{
  "extras": ["capped logits"],
  "warmup_steps": 0,
  "seq_len": 512
}
MLP neurons of a small language model. Each row is named by its layer, matrix (up: input weights) and neuron, and shows model dimensions 160-287. Each number is 128 + 32 x the weight over its row's rms, rounded and kept within 0 to 255. Numbers have three digits each.
Before each neuron's rows, "fires in" lists the words (lower case) most often at its 100 highest values on Wikipedia text that the model never trained on.

fires in: "that", "as", "what", "be", "or"
L9.up1430:061160154145157131166130118177083175112111105117143156177110175157151123099120212171123104139118120220171114120159114125119140117180183152175105174084111127178106158119135141091127125122083102186130179150177122131160063102114110130122137181165101175135094116145084123119126168145125120101088153138143086133135079101084158120141127066179107153099088169169094104144083142121088102095165

fires in: "a", "at"
L8.up1153:098127123107167138128160117092148067117096129168110158144056112161144080182144113164122094167083124104120110130102186132175134159156128097179086115067166094138125087134174140192148100230182185107190057077149118120125149151103149090174075116111167136141082150095109115103144139130117102070155125131088127181090152125080108084116122161122125202190172139072102088150177158136110138135140

fires in: "some", "any", "no", "every", "each", "width"
L10.up472:145113118159094130158168129111137059120103143122119103129124151113140151144109137055112092044166111132166131144204096215131100096105133141138207157105194112117114139130171123067163126124128136205148164112118119182129134129091107139116144195085109126122155135195114102092140106151162103042192133075151111120144137182166101083112121151095152116113104135151098140113173154149076153109150

fires in: "him", "his", "he"
L5.up304:088108146106158133073159127157174170142100131099075151096115069142196148087156143154107184179165119139110064175115105166117099124123085112107096090150152116160110201096163110070179126109162158096089155117106098124114118134136131103122088173168185170139088129132188095081093114116169143119099137116129123153127090066128049116042107112101107172124092101073211162163101049086148066131154

fires in: "was", "were", "won", "is", "are"
L8.up323:147125160113148056067130159122078118182068084111141086180117117140128148099096130145174151107167057124157087140086216174166101115140153082131135144110202173122189182142139140154143086148170160123151060142185108093076128118072103103147122178118136123068062106139156123101192103158195170103130135180091094155121093160152154172149111124110106121094138129119139107136113056122172142120148

fires in: "also", "later", "is", "each", "personal"
L5.up492:165083115127125108129155123144142200104049131117117110116155132131111123137166102097119104117132119115165119104120147121144113064112152127095109101161134143124145114152117192173066126142193158114133130164112145098103089172113142148122129110158130115109125134194109108081178082096125077078167079122125091104071142145092177164184133089115185136152112138116151137111148121192146065129149

fires in: "army", "war", "league", "corps", "party"
L5.up311:089149090104173191160145172177106124090113054096150148113106096097141109115119167212109110124116205115112129118083116092125101094091110096066126129157115141151099156151109086137113172124138140178123122167111105131140087114084182143147078141161126175167142146188091142047118171070128067119102211148133159126174132149108192147152061147154161158124124139122178114123123190118109103141103

fires in: "the", "at"
L10.up10:136147180151113140140147117125069122123109108128158156094129105135124141120132107124108126127133134161133139115145148113155066174174109106121189108108171154066103141182183127100166116111069135112136092072092080147061138103141072137118116073173123117161155143125131092132169091127082124147122104117096119086156120169093156125099097177093137124107156142098115121100151167137166197144066

fires in: "april", "february", "march", "october", "august"
L5.up854:043153191120149165120133095146101109119133077131144167153135131068109111150153141122145091096145104154125110119092146179138096110100132081066108118169096057138057123111180097077123063097163080174121107089164109180115179119065138116146114111053099140146166176132145166183120164158141057156115103156085117081089123131092136150108135107114127100078131163123132103129098161129122159092065

fires in: "by", "to", "of", "from", "before", "in"
L9.up821:169142135125129168125139104124131098092139152096168164118096107129102101111079140145132103133156140133138078113119104084090148160177140127121100090114081080116131153112142112143096142179147076163094108166140147126110065127073108083068138112109123141193153027113132148118166120079055167145099118166137163112151148095123178051079111109156170193138169146119114196178129112157076045133160

fires in: "with", "to", "despite", "were", "is", "are"
L10.up383:146131131078130169161135158121153132110127223110093142099120091134119110180140085142097096113148095123123066090125078150108093191135131155113128122125139080108072067170173124096154184119135136118128155192127159074107207175162148105094125127164185134143154165114135181103096149171140131100134140081106143089107107131157109121153108126199118110136109172129110124133108113125052095139123

fires in: "the", "his", "her", "s", "their"
L8.up564:161097183164171106105152136167125123100146165179094102166176080154023141137124092151169146144171142117137128137122099161141137125130133047154139108118146100125117107167133170120140105091101173084149099147128148146113153139119106153129121132089124155152177101121137154197173136068107153171205111128143110141147158145115171099128135074191144118118129150147163185097074131178132135132147

fires in: "world", "it"
L5.up134:160145087169159062057102117115120147117100141137161120158074134122131160137101162118110114142158138145102150208170115137122194069109152080164131124097035176095104106071129092155040134137119138171131113091070090029115132167174125165108162102126127134116116105110119160079156113130167112085134192089177083134099141148166042099151117129147091159200155089118132155122099139127131167116134

fires in: "more", "most", "less", "well", "highly"
L9.up836:090147130138122133155145124125118097114119120129143091116108116117146141112135143089169113127134139151138136117170143126143177107127146069171165085133151078168199127159177111080110131159052164104140112178160124186160128127155098080137134103121071148120126113152126112068136112171155161067151131119138092184130172110135079215112120113137144177103165138176138099074091138071106086096193

fires in: "had", "has", "have", "having"
L8.up1391:139137155117159122109135143098157130186122118124105145065114103082122122101081143118129176177159182108167100162199138079119186144126123121122119108142080055182160093108115132161147095129107138145072158134187093113162154137122134156118174148120137130150169121086125144138180064130163121086135081127111131087180133168121143124135126151136120089150164111161166079117148128134105130126124

fires in: "have", "had", "having", "end", "not"
L10.up443:172134174073196134101140125119136125087133135144158087134132135120068094135120126056089106090134125182127139127104121153131148131157183081129138124168070136106147091144115107118226122123136130041125145140138153107140138129123119119129130161117152107183083159120117081103087125111105141164113087176100155115159136150124154148127127127080046136144134108120101129103108140158123149205137

fires in: "to", "by"
L8.up333:116153168076165105139055119147188148057123160119109172174160139137145130117166142108118197061087166113122142163030172163113165119125153118162099128131129137105066159102136116173125103148126160105121111161104158104131139093116141174112100106083127137090120099107148143147168141120134169105104094087121111136035111092218074123089163159151127133161105127189151121110093134134070102186139

fires in: "and", "it", "but"
L9.up279:126137098186183165128122122203130105103182061135120111149138123154161165149082089136136125155152171120118087094151118106156179144142144111142156107129121160129115107098115161141103102031137122175136175189092093182138059194137162115107166158176104168133156147207131123105102129124115164038105201143055093069152129106120118136142126092161138140126126116131116120117087145162103135087106

fires in: "their", "s", "other", "own", "three", "different"
L5.up338:179121127091095127133082146184109041162130150143148109081127096142116108074113139140152099126088127213128168146126173143131153099034138106153165074129160135118120100132164119122167161071101167123131170134111098153103137150104114150092111110188076042132113113075127119124117094101135166160185117118059158095113166153126185120085138103121075086136135112084108078143104192162129111093187

fires in: "was", "his", "her", "s", "first", "has"
L5.up1446:094116167070118121093149133046097096136137145127126078099106128110124143102151074137151073181133095153103159142110125134165121138131165046065112125138083055137150126144146192092137094089108146133088128175137076172100092181173146154161092129116153140165117129124119111124115135067080150176132112036144129153121149174115128101081067094098151195156103120124171143153055102157155129112159

fires in: "at", "with", "by", "of"
L8.up888:108141185136034175191154150078162077157137099171146136118145097144118149178139137162139176185182163089101110188159116090158071112159146109092136121119123179077147137137143133144069115146149114132147081156109126093120092138122141123145073119132083162112153095132110207154144079129142135087137153103145156106129095109114122145172120134023105153139151142103140117133160096168125068066158

fires in: "was", "still", "as", "despite", "did", "is"
L8.up1350:102087142105154066128126148171116097101135118173100082096130135150118181134177107151125154112141141114166140084091128108133212152109133176072198113099147112128095154134138135141201129107102098128093147167115163067099104103124120089085106108145143184210105107123097141135156182132144158160093112073120096087126150155108138140143090076133057105138111181119159171072061128060163132123082

fires in: "many", "some", "no", "most", "more", "all"
L5.up249:149123102113103130149123130137152107085084146103190111077164114118151038103128073137116117098141151097120127133157118127134171141117083158124139074176137133139170105179225141107067108119154140133098166090086096108087141204217091137017162139084104116150167084144129118134081144105155130103111095096088188123131085182121134091153097113161111126129170169107117137132144102133110162151142

fires in: "of", "with", "for", "other", "these"
L8.up1351:180072094073168138128117157130093074127114128113142096116131153138148159166134125134128090166139084152121148072200132049105113184072127119125072173132141111105088086042113125098107140117084142107126142099047117104188145083150144128120127179129139080117175098103107154139102064097089159133138124139095127089126164166107109095098115166132161119171142103119085149093085116115153145096137

fires in: "began", "of", "during", "took", "take", "continued"
L8.up488:145139061131130130110106118074138140117092122168192118096106109113068144153141105066077166158117106147122109107192137085123131194108100154123146128130133148143179172075119123123134101164082129174139112163132142122151093120139122151088156149111138148196079144094137148128118141092165133211123177154125160125191200173161114135100120120131067198154196128181154114114147134092144122076126

fires in: "world", "life", "milwaukee", "years"
L8.up838:189114091133163106154095138123117134145106142170147140131142109120148077083174164146142114090070134126137096121121109157087146096119138155163216131113106099212121070094133144163081072037156057124145116137134115055144116156133124109082119095133103170119125126060110134078172201134139107156106157116228149120203117144193117084166085140123091091151159131137164144127092159143158194207134

fires in: "well", "such", "known"
L9.up868:081177100125173154153121131168183100127168117153133205191114104155132186067120190134111105126074158147126077138129151089106100143143121095138174128149149176180122114116193142134112044200086172217144126157079139169107135060115153117109149131098115144121127073097105087145090142169205141142105118157093116156123178162157108050159092142147154135103140162096179084140160108107088126161102

fires in: "when", "where", "since", "zodiac", "if", "although"
L5.up1375:121128162121080195136141142190123118135099116112115128081159047152126109185187133179111109131165176162111129115146167143083154116132169195161169134122109142110127140148179132149161137126117127109067161179132131136139099174114123149101060167074071129119187115106142119180152103061117175141076089090147107148111162135136095173065122080158116161135117156129069130115127151138085190109073

fires in: "are", "were", "was", "seyyed", "abdulrahman", "be"
L10.up910:140139122127125126162156138094160142139042070125179119124155132183105206123198111121127086156128125142139159098130120157141078081151174136113207112091200166102130133106081139135202150186134129166096070080103073143105071106052141074141156116150110100144117123093172093113165098161110107083149131134107116200103082167123128180076115054125115079105116163082092166108131111134107090147109

fires in: "that", "day", "said"
L8.up945:128157158149172153143111106102148112143130176110098124156110079094076160139075153138136073135137117145165123193101117137103114136218084150131154120101101128102135072102154095118112158139099166103094129142115170083116056126142147136084103160175105157104141102157109157089223145137158099050103163155168148147165141131185128109102139123105169063149161118148116172124166140126081175132152

fires in: "and", "or", "types"
L8.up1238:104137147072187138088165118205102167155121116152133042127123188128093143151150168076127157156155172111128103143135149126092114100124145101141126081107094151135067085142139109178090112077131085118124174097105118095106149092148184152153107124058103143124131149127163175101142134174165123112110175111102209160110166153184088152132135012107140144123090179118059194174151147129080085095129

fires in: "during", "within", "of"
L10.up242:179158075123073114103077141103116141142104120119106118103121093152165106129079091129098114141162119120105138173077111093101120099075140170117161121142136144181118104117141082145159090117103083129136199145133148093124111041125163161176135157157143128133113155119091143147169183079114154158090144143061143125106095132104121124136161121126166116113129109171083102139078111105149126118105

fires in: "during", "early", "rush", "late", "following", "mid"
L5.up119:148150156145132107123095183142134173166171092123155126099189109203161133136082119142053102136120153160121113088107132115180138145154068154141133109127093120130191138101102077132127097144152128157120152126133197170104110151154163122140149096063114167169148087138075095143133158087139075173137136136143080116136142161129175091156127167112051124127175097123089060132123121070114157125117

fires in: "of", "find", "about", "found", "finds", "sailor"
L8.up487:130116091091081094129163140088164131138121114107148140095163157170087195083116088130064111127138072044132091167146154150094132095090092127132146043117162161135144157051110095170085152166120114136056139100209156165150152154167127130083135157103021104162112155156151086119132154162141112075138122102161092126127126149101143114156128156122113048113175111139095065124151112109113152076128

fires in: "to", "by", "tower", "at"
L5.up1506:160150131088120095103140103127117147052150132112177087160092151155052118092191173135076131057144130115110146162119185096149132102091127077168159137090144131130141110177112105138142129143130107104143108198120086118153075139179124130140182218165090110126132080170122112151116173170190170141167087111135112110068103141161109144132180136163145088116086119129092150121113105158145151150121

fires in: "by", "of", "before", "from", "without", "when"
L8.up605:152095125101139122164111146155160155099125139113096072117145128132141099157176133111139162083141155162161118081158146165096199209102161104124134071131104171168120103118100101111147082114170128109152097111128169155162152127113080120167132127127117154072143183057137142184143175126079113159044121110130191141143103150137112052085176066149104139143121164143150168142084142130114142092154

fires in: "was", "been"
L9.up399:125117107103069140131128136133086191178148166161187094134146176141178193151179164109094140100121088151112168144156173160129123098106042105156130121142131106086123128154134130083149189122168113102186108124129117104121139197194119124071132103142071076165147120192089183110116165153115143102119153132103127149117150098126141132124131186105153090157163174136175132102070159187156123066125

fires in: "for", "during", "n", "where"
L5.up99:159096151135126158122140082144104130026131135134148068209079143115165189154156132065122150098094105129121147123090117118112109194138136158100118139126104111142168124103152069112150111124137067114120125107046147112175127109076066161139138112102093172114115084119165105118172085103098120124041148138128132139155146115166124128099175108145160139136123164150125101080138165092140152126048

fires in: "that", "was", "after", "be", "been", "before"
L10.up704:174164185077129117118148113146085167117087112152119160216072128184116167124087125142117078122157078137192153162158093110045192107157128144160128119121135115144134120070168134108170139142130139144138121108185118156094095168124173147127099191184077082174161124147149206135086113153122095118145077107084110119138073141130079178156168122160073119135145078102160139087100161132085152114179

fires in: "well", "by", "birth", "as", "to"
L5.up1401:144127179074102160039080144125138157155117109186121143149124174136138127092138103133120102080130154117102138078086125110137092173123158115125118170130125178111121141111146185161151090163133106110123129081048157168160110144088142105183160166153100116161155103155142117212119135133120109116190171138112135196120097101156115097146084105135106193153132131108167088148128127110176097137129

fires in: "new", "show", "live", "television", "los"
L5.up32:133178127112176109125136107144075128170125143146172163170078042120088116120150161102144100147157130121128125167121123088150144114141130086166138136145127086101142089098124060155138070092139112124121071118155138130222122149127136187122091127154176113115187121148144148067180086161143132059118154136133160190160071175110090143114100105114106074100163082053135183151147137103118117098077

fires in: "best", "most", "years", "largest", "first"
L5.up1455:101100112128176198096138158114128129113123134132121079083111131088168127074198132139183117133112176169159137139123103157162229145064127124117146092154077108162163115054119180167135104149052219100134143141136157150122151180115097119088138137149102098128099125123128075092071137162139102018078117101160085118206106145172123139153069170129095074094125113153153131130094057167173157183104